config.yaml
d_model: 384
norm_place: "out"
positions: "rope"
beta2: 0.99
weight_decay: 0.16
decay_fraction: 0.674
decay_shape: "linear"
final_lr_fraction: 0.02
MLP neurons of a small language model. Each row is named by its layer, matrix (down: output weights) and neuron, and shows model dimensions 128-255. Each number is 500 + 40 x the weight over its row's rms, rounded and kept within 0 to 999. Numbers have three digits each. A neuron's up and down rows have the sign that makes its largest values positive.
A block is one neuron, or neurons of one layer that tend to fire together. After each block is what it responds to, as a language model described it from the Wikipedia text at the highest values.

L8.down657:455472456486442482542494444462451523449529484533506493500442488617481460545494519494491457520430568514533522540513447531597466474544550449545531528522494426491453408461497459530546556528451477533487446495479479502450529533527412448478499440481431517500546477538488471557480543578460495474490482580473492601470460436544529538470488482510517529428507472506507477447494572498501441544487
L8.down976:519511519468476520426543508501480542512558499530503462537467458495559508542487534518514534519481546464590505488503473530464568569463630484527520510530415480482500474553498480594478466566537524452542452456464536413501524501478504485518510521503506554499458550514470552530479505468494472464483521495507482540442524440507555520413537436456474482441457545465441500450495493483475432496546
Description: Rank and table headers

L10.down37:558487518537472500493550544487502494583535489481537566523506485518572520494450474540524493485445399505595470450427425558499414556559452421468490507474512474467536516447470525509524579489514531514509509526438599504495460519497506449478432453482497520484476498479441509533475464564478483472515455507546480518475516476490513459479475512528552541532561561492478514512575483532514468526467
L10.down239:530530427512506487473486412505514503503476492507486492487517534439521486478536490473512496424481494486521506478507492449546561473431574425454491532481520471559499497483505512492528525537456506446526479467597455518499498553531484454484486537479492485527487510537470495507514443493499465512571532489456547490528507487590458488516492549606497549503580529457502560492453523477535442528431
L10.down397:498581462458531481489486487567540515484519498516471446484524576518506459509554522507523479636489477491442502493504463493467551457530524506568539457543501513537438497542554514508496593543468570574520465427470525542426516538503490525452511555476489490483493491550567416554521503567543446513513541485465496531496511543536482529538558491543517438486564495458479539493380534480539495511531
L10.down953:557591482485526482503481480579462480502466430491526485512475482499537575577486492478548556579497527481481502461526506464523573502467511495477416475486503529484495510483553516441591508473513517488491490486496495492496539477574569504539532493531540475480490439556398521538488476530539482525551461425505531537570525539531480480464509456592573504520499495480488640468505535540461512498468
Description: Main verb after subject

L8.down271:516462518571483455514457520543513489482520525510509505464512491467481532419450482525536478492515497492539500463555504515553492459518545517521489541497487508448564462516508508479500493473437541481462546489462509497509494430496414515407501489443502467528458476537497537570519537459500522475506486506556539441514527492389475514500489544531499554500508500466489508478480531468489488546452
L8.down531:483438514467470491492473532506577512574456524464483594492454527539525527468448517515510503528462480444476471530473554481412543451425511467454502445507476497490531527518508537504496516455449521577442526545544421471579492505433511571510552494473533438555520437582525512450514444557492485523454522515532511524476461490504572426456559464483432500522544551469488539544500480524506474437475
Description: Initial Y/U in names

L3.down176:521450512520482488474526474506495516480448459448511570532517430539452562559538561553541495596433526528555480519476461501436580590389461470509450492542553565482537485512564497506515539457488547536479503524535509542475458525437539460562462450511491541604552478432482525506535456527458509513480508456422488470481591449496507506490509463474473507519439487517458511492481498486473513523490
L3.down381:502540497450480451494526526523461421449412546561480548531463560458452435474495560595554575536558534563542481491497537491588534484504469473481535509438495450481504462523486488560450523521450525563448444447439498543463501488454496473496478496492489480519479521498472532499445533510464489486425451563541462463539412492470484545548506478504547531502479559507545536546455498476433457479471
L3.down506:559465506528503499484477491536484483470517525527459515529478497510523450514501480450481520470527485537534494460553486449497485490487469489483450444482519550456506545503433480492501543394437527472458438523516386486470497462502524568490556532494472506501436463493531443525472384509583480492458485518489451462522598421486546438500510489559506504520489464507516547589483511494586535548412
L3.down516:571526510539592527459504539549556499542528440447507530484464472471534460556456450414486470553511573500494579555479491505521544496502522477531481553418524496478482512468494500463459484534521543527536460546514468469570519552501460476504484512516496470503529504494482521428489475453544484522461565511413515489518508423467490474527469462516438550500565478517481444455531497528457606553603
L3.down545:507446480452502560487476466469467501499449443411487509531483554493563571497493441498484534430428512472557479480466502492472500416478588520473512482469450533421502513523459500504484548540523483566533555478471453549463534449468503496560523479497498515462545461497434537563503520505493559484566540494488598488420558507497491503490522464444472490510566527519473476522526441449455503518521
L3.down639:474541473492467463505537542582434551562497453488566546546508468485438487493536525599472484527502494504457568461503561476513510561517502590432497508476523588513479525569475551524567504474560498415428561548409511531473541450462531437477507526477599447532525434525495470426540536538575521476492491477522507521466487499499473521604489525514542534509468534457549514503448513495520446459518
L3.down646:517518465547538468506472428526550575534547508552444523518507471529505470498440557503475570557521523434402465541494541534504559520461590500472453543484444508427569450503552496479460507490518473479509461533494490521544484532480525476496491534472492452521491536522519540496486517538509521505523463566433509540612554506527539473455436403447533487446478530513520492491532530453509464542531
L3.down843:473451471490528489580463498560442496521488477548473449552472477497493490476590494507454471462500465490517526482470516521493530549505549523456528433526504547469514458615560542528461510453488510483484474597449538501486538482408503568534473519487557479555532464582456518498452503534531540479518487452484508538486512487484499488542466439511495445571533493455445520522524465539451488501473
Description: Mid-word r-syllable fragments

L8.down1:466578541598513522495572466505561470424492455503497502498445548546517480448466458419474497386501522518509529514480409424507558539461569504492552494549464529501489542519459514525462506512437514460530455473505595567494450490498479475533529514502488466481499518538457471496544552461502518484495526514461509478461496448495451460462475469496437471536501507562532501539499507510513460530489
L8.down414:558437480508506549534450483545505544456535477493514570550479523564544522506418472431446469493538368527523499488514496533491484527476540444513457485484445549493434549490504530473501564542438434502596491532551521527487516499567526458495496516475448499531465493453438467491605519438461473516538479439525577475532446467521466550510528519514564515523559534519521523487472507586495471578479
Description: Copula after subject phrase

L3.down219:526482495529495414482526513516486532559539512491410491424473504475501589548479483583484465545476488530516430494532533503500469467499483482546533519532476508518534529526534520559474456502488625468500503447500502491432485522456483550467430548547460459527520549556505484477556457486548488500547437464476500449527449496483471495516420503453483443535483495508536459476493528523540554493473
L3.down321:470505459533494493444417501576516492529449538527574459526554581529493459485521494518523432515492502448500512431494506481432443486487536479431530469461470568538500497490492525473543561507474463521472488449520500554493544455549494495482481536519458491481470457548488457500530455550512455454509501536519552542586454469511552526484453483542485522514529429439532620473454493502523440473484
L3.down371:449516527478497451531501476492491543556567517559467475540550497440529448551531500529578459570523479507441492525472453502495510493541494539464515477531414475506525526518522507438472522463453550479451487561488491527542410465497505535489507528498541518539566502462417512514498606494493484518547434523475525500455462534566474504573473385487490474526565501496535477464471470525416529460514
L3.down460:576441461565489495541521546555471529465488527524524464544517431467542435539477539538488452562514539520491478495522500506500528429488503485427472508470393550553475525521533548500548539482519494503482483573545519492564578568521508460447511489545506451517546568523522444570503455494505402581559521474530505546476486497488436486470555460508479475461446458439493509488474435459527480532459
L3.down706:532555514498471470491494450560531511459494517476529526551512541544475496456525508539503555519479446488458515476497469574439485453532463503474506551483478577548459583539500493460542538465513488539425474579471515531536455580549488436465454478482529491569555490475488515512550474479575453506429512505480495458476474523602475429563498510530510523516547502476495574526514544503509548373475
L3.down738:461517436514517491541533532529483551483579432493430558499515486479545443511521439573530476525517520553548508535448519479467488437432483479480526538505503488500491518531567464569498508463571543556528540497514534493501510556491443435452524511485519486575481513514481482571514472554493495462481555506493513476429428507498439475540531472501446497530558552538453502459431492485492467512518
L3.down741:459554519483487491552583517529481530503520479507565489564527491510500508510468553526522455460458496472533487518507485474533507474463522528504483504483430468582552455451548526425543439509469466438522476501519552456480470457459501481535484523472548532507484411529515550564516489517488515504469490488535506475547493499504453512521506475542532526469562531491487514454475486467522496506546
L3.down790:505521483501479472480489538599469530519462534497519461522556576510495474476549523499501470549474463460483469422467489468424453493475534500478470511470509598546477446513513491439543603502459506557464474440532479519453561514528500521463485594527471506489505389495457482523529451537522446448509455540460523548541477523445506488504431457568502528447516479497506628465433483497538432521482
Description: Word-start after noun phrase

L3.down247:476563520542435487589525483553570540508495474492510456518481532544567512494500531498478509509511453408491490496444473499517511520529414545497561460481482540495524507524457465519580454506448527445447469480488522523600468488501428499462538496568562494474445451583527465546554439582487566520432371541566494543410464536522478558502524502522479536518529542494552554508560632477536509427570
L3.down428:546514455519583493542488569467509501496466547492493480558591568547548507522472504512493529554585480533525471466526546461492482568487489484530474495412463459515471565542485501481490482491579508499493553461519488456516517531445522507463504464492525531542475478482448557505519477485417587471407472536535486573471532537441472500475514523536488493574511477567433477541473468521456558551511
L3.down541:463453483507487502455526593488554445491562499509522517455523530526484543504452514455420505433502515554476518479503425490462518535502544464556454475466466430512404505465501624477483607534538521511516485597461506497496509470454472508520513529508537535527490489537533515468488474497456518551480520492511530440482551476455451538547527458451527427497585495526545486530520477478532433465523
L3.down556:507556518459490492508564479489472464410471507623548497519498492516527459541472518467459503504523450504503428471519508486520526470518503440453531466504543515483540509531460455424531536479466489549437502480558431482583511480513504482494434517473496529505514440509477531558507504512528485530486439508490449537543513488475528466507470501423515434533507495481500427483473501612482502565591
L3.down710:483536469524494497528470520496522533531471535493430514466502489505488476551465458582463518556433542487499380535467507434431465559544480518487560479505530546443527527469521493487458500530489492502472491431508556477529457514491498486476528535464552498551483500537470540532482430526464482498540477495437439498561420522531489553545524445508470491540445447494466518460508503571514433454502
L3.down719:475491518506519466465586503498557535473462518474551523477503496434511501531505496420469499488578437458499503488492480516460479469524484500491550524464446523505471505557487503553506531472512538464455519503516520489592443489447499581429466397518555451521613542534437494416487462506509514435526492501489438443513452519484515462527453537463477498498517492521519470554473566493530536449543
L3.down799:536485543488534510486521526466532514513480446523542544473478476565518513487511524562425507603507520500409490552468409515484498505411495515468515555530531475496495505522445491486560557506547468482498542453523490537536469483415494552456457568501553432528547454483462493477478470513551457563447524452488478520519476467489574639508454438549518526472536488495509451508497479577480494533511
L3.down992:568518519483508427469435503440540470460426574452473491510500546479537538463423475493509537534521507590490457467534538501563583501521512546483544511455562553504508489487487532519481546533454484503439530503471464468543494449510525452489479494451500502468557539498466443419490566512442463442534518473464378475493507530439506499520483463518516529528548531500600492513513476514523505557454
Description: Noun phrase heads

L10.down93:571490454575487576479486551472489546463459377434526544548484548503483550505451617546550525466465506462514565487509475511535538469487562524506444527482471484472573517495497517460585467475499487498504519457584441497532514537400417559417514482503494511492469439496448524571492505483500490461446468529447523576471473482450527565540506474482445516484533563459458420575494546513493515463501
L10.down118:551429495470522542499484472440511541511476485466483537540486385547496542538488613518461566490529465539462536567461466500490527537512560427535543494461502486402559431473475483484518577451514469486492487514525501486556523549483455446447477556449557487495550484448495490473497474467475438484480432556516532547460559409468491541487462480479377501483498483518392432467554533490520458500488
L10.down163:499528540570493641535475505553565526511455460454533479531448501547395473486501484489547513502496481419492506551535509494441596454524480521535480532523492449559581523550540474559490558479518496454443483473464448499511528420509545526427510515544598461534580508531457486514546442471478484480486488468534450460461506507422517460484460524498467543466529416505479498486545544448531545501480
L10.down764:521447437578493519438501507423455495500415408444541486515524426544529517520443506478552514492653478486497458565485520527538588508524539551503517535475512486397615483516516506429510533489511524470560532503517454509476515492467510533525560526462534493470464471470495541484462564446529521492471513526569508458455621525461538526529463455503516431505499493479429380435494499461517470481501
Description: Activity and domain nouns